Weights of a small transformer language model.
Size: 15 layers, width 192, 3 heads of 64 (1 for keys and values), MLP 512 SwiGLU, 7.48M parameters.
Architecture: RMSNorm before each block, rotary positions, no biases in attention or MLP, tied embeddings.
MLP neurons of a small language model. Each row is named by its layer, matrix (gate and up: input weights; down: output weights) and neuron, and shows model dimensions 0-63. Each number is 128 + 24 x the weight over its row's rms, rounded and kept within 0 to 255. A neuron's up and down rows have the sign that makes its largest values positive.
A block is one neuron, or neurons of one layer that tend to fire together. After each block is what it responds to, as a language model described it from the Wikipedia text at the highest values.

L11.gate146 [ 95 161 148 142 131  98 136 113 137 119 107 111  93 120 149  94  98 110 119  91 130 109 115 141  86 113 124 167 113  97 116 151 163  94 140 147 114 138 142 108 136  87 136 126 144 144 101 127 104 119 109 109 104 109 129 139 142 118 136 147 108 135 164 140]
L11.up146 [138 129 125 119 174 119 159 149 145 120 125  71 113  85 138 111 131 138 163 156 133 105 158 109 113  94 131 146 102 143 136 116 177 142 159 159 102 135 100 155 135 130 127 167 145 139 109 141 148 137 125 124  60 127 165 115 164 126 120 147 138  99 127  96]
L11.down146 [126 124  98 113  74 186 123 127 112 147 143 164 145 139 120 150 137 124  83 148 115 158 154 151 148 110 119 115 173 117 152 133  70 119 109 124 173 125 175 129 141 167  96  95  95 153 151 136 168 132 134 106 126 145 120 109 148 165 112  77 136 120 104 118]
L11.gate213 [132 140 148 164 192 117 104 122 137 103 111 120 127 103 129  93 116 136 107 123 146 129 128 153 108  68 143  96 135 117 117 122  95 119 130 162 129 104 143  98 119 161 144 120 154 128 116 118 158  82 153 118 140  83 116 155 175 144 137 119 122 118 140 133]
L11.up213 [106 126  75 136 151 127  81  78 153 123 141 120 162 138 139  99 138 166 111 118 123  98  90 118 124 120 100 142 121 106  96 154  99 110 115 119  84 138 116  72 123 162 142 122 116 148  94 104 129 136 153 113 138 119 136 113 158 138 130 131 115 123 125 163]
L11.down213 [127 115 110 144 147 117 116  88 114  99 136 104 132  98  83 120 100 144 109 126 111 179  99 123 121 121  81 131 130 153 110 133 147 125 148 124 161 136 142 109  60 123 100 132 126 125 126 150 125 158 168 141 133 106 117 131 145 171  89 129 117 146 124 124]
L11.gate259 [145  99 109 101  88  66 115 116  86 113 120 174 140 113 113 124 103 146 127 137 178 120  90  99  67  90 141 133 110  88 117  96 110 125  83  80 116 120 117 158  81 128 120 113 167 154  80 111 101  93 118 132 104  75 145 129 116 111 112  85 161  93 126 165]
L11.up259 [117 149  79 140  87 111 147 123  78 105 123 166 152  73 168 152 127 114 120 136 146 121  92 111  90 128 119  99 132  99 106 109 150 140 149 163 123 155 162 141 133 108 110 142 179 129 109 140 159 159 109 115  98  95 133 111 166 154 105 128  99 157 127 132]
L11.down259 [129 132 129 157 130 123 135 137  75 112 112 122 140  96 110 123 105 113 147 128 129 112 154  95 106 137 172 117 152 153  99 105 131  80 121 193 106 162 102 178 117  95 119 120 126 125 153 110  70 142 114 104 146 162 133 117 137 127 155 144 148 103 135 119]
L11.gate304 [127 146 130 139 140 135 170 143 151  97 118 141  80 114 136 114  95 113  89 146 156 134 146  85 145 142 163 110 123 108 113 147 129 114  85 129  77 165  96 134 161  94  98 136 135 151 133  51 157 134 158 155 126 126 160 137 153 126 156 140 156 107  98 149]
L11.up304 [162 106 127 155 101 128 150 113  78 116 159  99 134 103 133 109 102 102 146 148 161 116 138 160 127 131 127 137 160  96 130 150 178 131 154 155  87 134  89 137 127 128 177  94  81 123 109 130 127 137 108 131 100 146 131 133 138 118 145 171 133 169 105 127]
L11.down304 [117 145 102 150  79  82  92 100 151 125 143 124 154 105 151 149 110 126 105 168 126 125 132 118  87 110 114  77 130 122 208 104  99  83 139 152 172  93 133  99 167 107 139 124 135 138 184 106 133 178 135 154 161 145 161 152 189 115 113 109 131 132 140 137]
Fires on the first word of multi-word place names, mostly compass words like North or South (South Korea, North Carolina) after commas or table pipes, and on century digits like 18 in years.

L5.gate20 [103 119 112 160 115 133 133  93 142 103 104 140 132 181 133 133 147 142 151 164 164 119 153  86 134 128 118 172 125 139 125 172 132 130 159 156 141 147 135  88 124 156 109 112 111 199 117 136 114 140 130  97 130 125 125 114 133 135 129 174 147 131 106 153]
L5.up20 [131  97 120 178 136 132 143 103 129 106 134 138 104 141  93 135 144 154 136 149 152 133 109  81 121 121 126 187 145  95 136 140 120 108 143 131 152 107 127  73  98 162 123 153 112 171 141 130 122 132 161 142 125 141 126 125 127 160 109 124 143 134 123 131]
L5.down20 [158 134 121 130 151 172 150 139 100 129 130 156 123 103  64 102 124 133 137 132 195 135  88 110  86  88 117 114 124 150 130 132 123 136 170 130 151 104 166 127 151 157 128 169  92 133 123 160 142 159 113 132 139 115 108 100 140 122 145  95 129 129 110 134]
L5.gate164 [149  91 108 119 160 138 142 138 156  91 139 102 139 137 130 118 106 129 117 117 145 114 129 105 107 127 132 162 116 112 115 124 142 144 114 159 102 106 142 122  95 107  86 158 150  88 148 143 156 163  96  94 169 103 119  96 123 166 100 134 107 102 117  95]
L5.up164 [122 116 145 135 158  85 140 143 109  84 137  82 103 120 175  98 119 134 129 125 160 142 104  68 115 108 130 141  94 120 120 131 152 134 134 111 141 144 149 128 118 115 161 106 131 135  77 132  92 157  99 124 167 117 148 115 138 126 149 141 122 111 121 102]
L5.down164 [105 129 121 156 140  98 111 171 108 108 145 160 113 185 125 165 153 120 135  86 125 151 107 134 137 116 131 114 109 130 131 145 124 163 139 127 138 110  93 107 179 161 128 147 133 158 139 167 146  95 202 133 116 159 106 138 141 113 111 159 125 102 127 103]
L5.gate197 [ 86 147 156 160 150 143  99 146 120  96 122 158 114 162 152  86 119 135 106 147 105 101 148 138 129 132 103 106 136 108 139 182 141 144 111 119  97 180 124 150 127 138 123  90 108 147 155 148 114  92 128 101 151 131 151  98 124  73 122 135 127 138  91 178]
L5.up197 [123 115 161 173 115  96  84 126 138  77 108 112 146 129 167 130 154 131  93  86 127 150  82 119  91 162 155 159 167  97 115 171 146 146 118 194 120 154 173 130  68 141  84 137 129 124 145 130 152 153 147 129 137 141 169 106 122 135 104 143 123 102 119 140]
L5.down197 [ 96 128 150 151 168 100 121 148 118 141 153 137 120 136 128 103 150 131 113 170 138  92 183 123 142 156 105 121 119 103 117 123 132 201 148 141 150 111 129 118 109 127 168  88 113 134 128 125 133 126 122 128 130 118 101 108 101  78 155 112 146 138  81 156]
L5.gate432 [126 161 132 160  81 149 102 130 117 114 104 167 113 180 127 104  88 104 145 140 145 128 130 105 145  97 120  99 127 149 136 132 111 165  91 117 145  74 119 135  93 157 112 136 125 136 126 197 159 115 150 117 112 118 145 114 120 100 128  58 125 126 102  91]
L5.up432 [114 135 154 143  84 182 115 134 159  76 137 116 126 111  92 103 109 124 114 116 163 145 157 105 136 140 135 144  81 131  95 112 107 148 123 153 150 112  96 132 108 153  95 141 158 116 148 126 145 138  86  50 140 125 106 149  72 157 130 120 117 139 147  67]
L5.down432 [119 154 100  96 120 123 156 145 165 102 142  76 120 157 143 143  96 154 148  97 103  75 124 132  83 120 153 152 148 147 102 105 149  80 175 134 142 116  67  99 153 168 158 136  95 135  97 111  82 119 122 129  92 165 159 168 139 105 139 134  95 148 133 121]
Fires on compass-direction tokens inside compound place or region names, like North|east, Mid|west, South|east, Western; weaker on line breaks and list-item words.

L5.gate30 [140 123 130 166 180 100 111  76 172 144 137 111 102 156 153 105 102 136 136 138 136  80 116  99  97 170 122 122 113 131 149 161 126 128 118  78 100 109 117 175  86 134 157 118 181 114 128 106 119  90 138 126 140 151 118 166 117 118 116 112 127 134 127 118]
L5.up30 [138 140 176  97 123 120 118 137 146 144 182  76 151 122 127 139 101 112 128 136 126 137  92 157 140 155 138 103 167 140 115 153 156  72  94 119 166 153 122 183 132  89 143 101  84 113 134 119 122 108 116 148 147 131 141 129 145 114 104 119 112 114 118 125]
L5.down30 [132 123 146 133 125  99 173 140 128 173 149 142 127 130 124 138 130 141 102 153 124 142 116 126 145 112 131 168 128 113 173 173 153 128 127 138 149 156 119 133 141 139 129  96 148 163 114 136 122 157 135 133  76  88 137 163 138 126 140  77 100 101 114  99]
L5.gate144 [125 106 127 152 130 160 196 126 145 141 119 134 191  72 110 146 130 108 133 138 126 197  98 152 131 109 127 143 127 134 149 101 132 134  89  56 142  80 121 159 153 181 161 126 146 145 128 116 100 104 108 139 152 137 141 150 117 140 151 108 129 113 117 100]
L5.up144 [138 139 174 129  86 104 135 104 142 155 116 172 137 119 155 139 110 110 117 108  95 127 114 107  82  97 176 168 148 120 104 135 106 159 150 131 153 109 179 119 119 116 134 103 142 141 172 134 128 114 144 144 140 153 166 102 141 128 146 151  84 120  82 103]
L5.down144 [119 120 148 103 137 181 147 136  91 130 119 114 156 119 139 135  99 151  92 104 148 109 110 156 136 119 121 160 107 138 164 142 135  87 131 129 148 117 120 137 144 112 137 100 132 105  85 143 115 163  95 149 108 134 107 139 114 114 162  63 133  85 139 134]
L5.gate287 [197 138 131 137 150 116 195  97 123 143 143  74 139 100 124 116 138 148 125 152 152 145 133 130 161 131 119 118 124 139  85 106 133 107 158 138 147 152  98 155 103 134 135 102 118 129  88  99  86 113 117  93 164 114 130 149 120 151 126 128 145 133 157 125]
L5.up287 [148 147 151 183 147 153 148 172 158 119 160 109 122 108 117 150 111 142 140 144  74  76 127 109 110 142 114 127 126 101  95 112  88 150 151 149 130 155 177 137  68 153 129 131  90 127 133 110  91 123 115 152 123 114 146 126 115 158 107 123 114 166 156 127]
L5.down287 [189 134 109 101 126 109 192 146 106 142 107 104 126 114 141 129 124 122 120 114 170 161 139 147 154 145 138 151 145 141 140 108 109 133 153 115 135 158 119 156 151  99 141 103 122 147 121 130 115 100 116 115 155 150 145 107 106 127 114 112 149  94 151  95]
L5.gate412 [121 156  77 161 105 123 111 113 139 103  85 127 122 157 139 117 109 149 116 130 115 125 115 119 149 136 123 134 111 138 151 155 156 139 107 111 120 132 112 119 118  81 114 101 172 191  70 114  84 115  87 168 136 130 147 187 133 117 164 162 137  94 168 138]
L5.up412 [177 136  74 111 138 129 181  99 150 128 139  98  98 142 123 127 110 130 140 122 161 128  83 136 121 110 170 125 101  81  85 137 154 131 147 137 112 133 184 110  87 124 124 128  99 150 156 147  97 115  82 154 152  80 162 172  97 149 129 135 109  94 123 139]
L5.down412 [126 125 137 148 166 123 135 165 187 136  96 141 100  97 118 121  55 119 139 124 103 127 136 156 150 121 118 135 119 191 114 173  84 114 124 143 146 105 154 131 130 169 128 131 148 165 129  91 141 116  93 121 161 122 159 184 139 160 122 127 140 110 169 127]
First sub-word piece of a split word, strongest on enc (encompasses, encircled, encamped) and en in names (Zhen, Karen); also cr, cl, br starts and the.

L5.gate94 [137 124 128 108  86 125 172 114 143 116 121 147  98 115 155 135 102 141 155  81 148  96 156 120  93 124 126 143 113 133 157 174 145 139 129 113  92 139 128 109 150 129 116 131 124 136  93 109 134 120  90 129  39 173 137 144 133 124 110  98 166 116 125 133]
L5.up94 [102 106 139 128 133 131 122  91 120  94 113 148 135 111 151 135 110 149 115 107 135 133  95 110  90 121 152 129 130 106 126 134 124 116 165 112 103 136 155 159 136 128 103 140 145 118 118 170 110  59  65 114 127 107 144 154 121 129 123  69  91 155 108 177]
L5.down94 [135 131 131 113  60 125 142 150 117 136 119 126 101 133 127 127  93 128 121  99 137  79 129 140  98  92  96 170 121 142  95 117  98 122 150 153  71 165 152 169 120 128 135 153 138 123 106 133  91 127 108 118 149 122  86 147 104 143 121  95 140 136 163  83]
L5.gate138 [ 99 127 138 133 104 123 156 112 124 141 127 158 133 179 141 152  80 111 113 129 159  92  92 151 160 122 137 142 116 150 129 167 110 159  82 131 141 138 120 189 122  93  95 130 174 118 138 101 207 109 126 140 160 137 112 102 133 128 102  90 134 149  92 141]
L5.up138 [146 144 104 121 150 146 139 108 143 142 123 139 167 108 104 141 103 111 102  84 145 118 110 153 151  97 137 115 129 107 124 118 106 136 170 127 165 141  78 141 109 126 186 124 109 115 110 115 143 162 128  98 114 132 120 120 165 158 148 157  88 131  96 150]
L5.down138 [119 187 113 102 126 149  95 144 103 125 155 149 175 162 138 151 108  95 137 121 108 106 152 126 156  85 135 155 122 111  84 133 120  92 114 119 123 159 119  97 127 119 140 155 156 135 161 141 134 119 127 169 109 135 145  50 143 107 135 136 137  99 110 155]
L5.gate205 [130 106  41 110 119 120 110 112 133 101 147 142 116 122 145 160  86 153 160 131 163 102  98 136 125 103 120  84  90  98 149 109 135 106 110 101 128 124 130 123 114 127 141 153 147 103 179 157 173 107 111 149 116 161 112 137 156 106 163 116 130  96  76 130]
L5.up205 [ 80  95  87 127 149 129 139 106 118 106 190  94 148 125 152 149  79 135 134 104 116 123 112 128 141 122 143  70  99 132 122  99 112 133 118  80 141 119 130 105 115 140 128 165 101 159 133 115 156 138 111 111 127 105 141 142 132 131 131  81 134 112  50 163]
L5.down205 [ 96 135 105 131 102 130 179  93  92 133 148 149 151 158 115 173  96 154 159 107 155  97  85 141 104 107 163 127 151  90 114 133 108  94 127 103 152 122 143 127  78  88 125 133 166 131 160 134 129 101  92 111 108 140  95 118 122 141 149 127 147 135  39 161]
L5.gate450 [127 169  95 155 170 115 135 125 159 129 154 153 108 129 161 104 120 131 145 147 128 108 145  78 168 138 101 160 101 133 118 167 148 129 173 132  80 134  80 148  92 135 136 114 142 115 143  87  79  89 114 113 111 149 114 134 114 106 129 126 143 117 107 157]
L5.up450 [136 148 125 136 147 118 140  99 101 149 154 173 164  94  92 177 104 171 145 178 138  94 141 141 128 105  92  90 113 120 142 133 133 132 159 114 181 117 166 164 135 168 161 126  75 165  93 100 145 112 149 123  89 121 131 104 108 129 115 151 140 147  99 153]
L5.down450 [140 123 161  88 126 126 128 145  62 138 134 181 131 135 104 131 135 162 150 183 135 113 112 147 125 119 121 143 118 121 148 142  93 162 118 122 185 122 142 134 103 107 126 109 107 172 139 117 153 116 132 143 157 107 148 101 159 183 122 131 131 142 139  94]
Linking verbs (is, was, were, became) right after a subject, especially Wikipedia opening definitions like "Sophie Robinson is a"; also the first piece of a place name (Pöpp-end-orf, As-aba) and "As of the census".

L11.gate72 [145  97 139 168 142 159 147  93 135 105 132 102 125 128 132  93 160 128 133 113 172 161 114 145 161 114  67 139 132 143 149 139 133  91 153 113  84  94 124 135 131 109 131 167  97  70 146 106 122 124 105 136 145  64 142 136 125 129 123 108 138 116  88 125]
L11.up72 [146 104 140 145 124 127 134 121 151 128 151 110 156  96 184 119 110 117 134 121 103 104 140 163 152 128  88 177  83 142 145 104 138 115 114 131  96 130  60 180 106 132 130 130 149 134 106 114 105 150 116 148 170 121 105 158 142 128 145 117 158 120 145 117]
L11.down72 [110 138  93 111 142 150 101  93  99  94 170 118 157 131 132 108 127  99 155 102 135 107 114 134 102 126 137 104 149 130 133 128 154 140 119 124 140  94 103 134 117 100 141  92 142  57 125 180 127  90 133 161 108 141 117 134 108 137 167 142 152  82 151 188]
L11.gate92 [138 128 140 137  83 107 115 144 158 148 135 128 106 128 128 111 124  92 116 116  78 179 157 146 144 145 136 163 125  92 126 111 127  80 105 128 118 142 149 187 123  97  99 125 159 143 117 158 147 135 140 102 123 163 124  91 174 105 101 139 128 146 118 104]
L11.up92 [149 152 159 164 126 159 145 146 111 118 143 174 112  96 116 132  98 119 106 113 119 118 137 156 148  66 171 135 146  94 172 158 130 186  97 174 128  94 143 137 108 159 117 160 142 116 157 174 108 107 122 137 109 141 119 140 135 151 118 134 141 106 100 152]
L11.down92 [114 115 137 114 122  70 172 136 156  92 106  82 113 139 131 139 106 150 115 165 155 209 125 119 143 152 131 112 153 106 122 152 101 129 133 122 128 147 131 129 129 136 112 139 124 139 148 131 113  35 135 184 149 139 152 135 166 110 121 116 115 126 104 146]
L11.gate271 [145 113 127  72 133 163 117 122 137 132 144 112 144 132 116 140 120 128 118 132 132 154 166 147  95 115 129 104 113 100 106 126 132 124 116 121 164 151  91 150  54 145  81  92  94  97 123 150 119 130 123 135  96 146 162 108 126 149  73 117 164 125 116 125]
L11.up271 [134  69  99 123 132 127 122 158 121 118 102 162 139 125 164 149  90 140 131 132 177 140 139 141 105 139 144 108  69  99 138  73 100 128 133 144 168 141 107 170 123  71  92  82 165 118 113 146 160 127 125 120 137 117 152 101 129 135 129 134 173  82 111 151]
L11.down271 [153 113 132 105 157  93 144 134 125 112 161 125 104 154 105 151  96 113  99 122  98 114 121 124  90  98 149  87 197  85 105  81 118 143 111 144 124 127 145 142 136 188  87 162 103 111 141 141 135 136 153 104 105 120 185 133 134 131 111 130 126 116 128  98]
L11.gate310 [118 119  92 111 124 129  76 120 151 135 111 139 162 122 104 137 105 129 159 119 120 131 129 115 118 108 173 165  99 156 144 102  87 123  93 149 185 109  97 148  80 106 124 145 141 149  93 118 122 127 100 105  97 121 153 111 120  94 128 146 124 115  75 159]
L11.up310 [147 187 112 138 120 174 150 125 137 119 156 129 138 131  98 169 161 135 124 120 105 116 135  98 179 155 112 169 155 129 114 124  99  77  88 131 146 101  74 139 131 109 114 145 130 139 111 132 151 156 158 128 156 152 103 100 149 140 135 117 141  85 111 148]
L11.down310 [125 149  95 155 139 123 161 127  85 110  88 110 140 124  94  62 115 102 103 165 145 102 133 111 135 162 131 113 147 136 160 128 143 137 147 130  52 158 122 131 100 151 135 203  74 122 123 149 111 100 110 138  81 143 121 110 106  96 147 151 121 137 103 144]
The main verb or verb-forming token that follows a sentence subject, mostly "is" in an article's first line, e.g. Neverlake is, declined to do, head-ed, walk-ed; also "According" at section starts.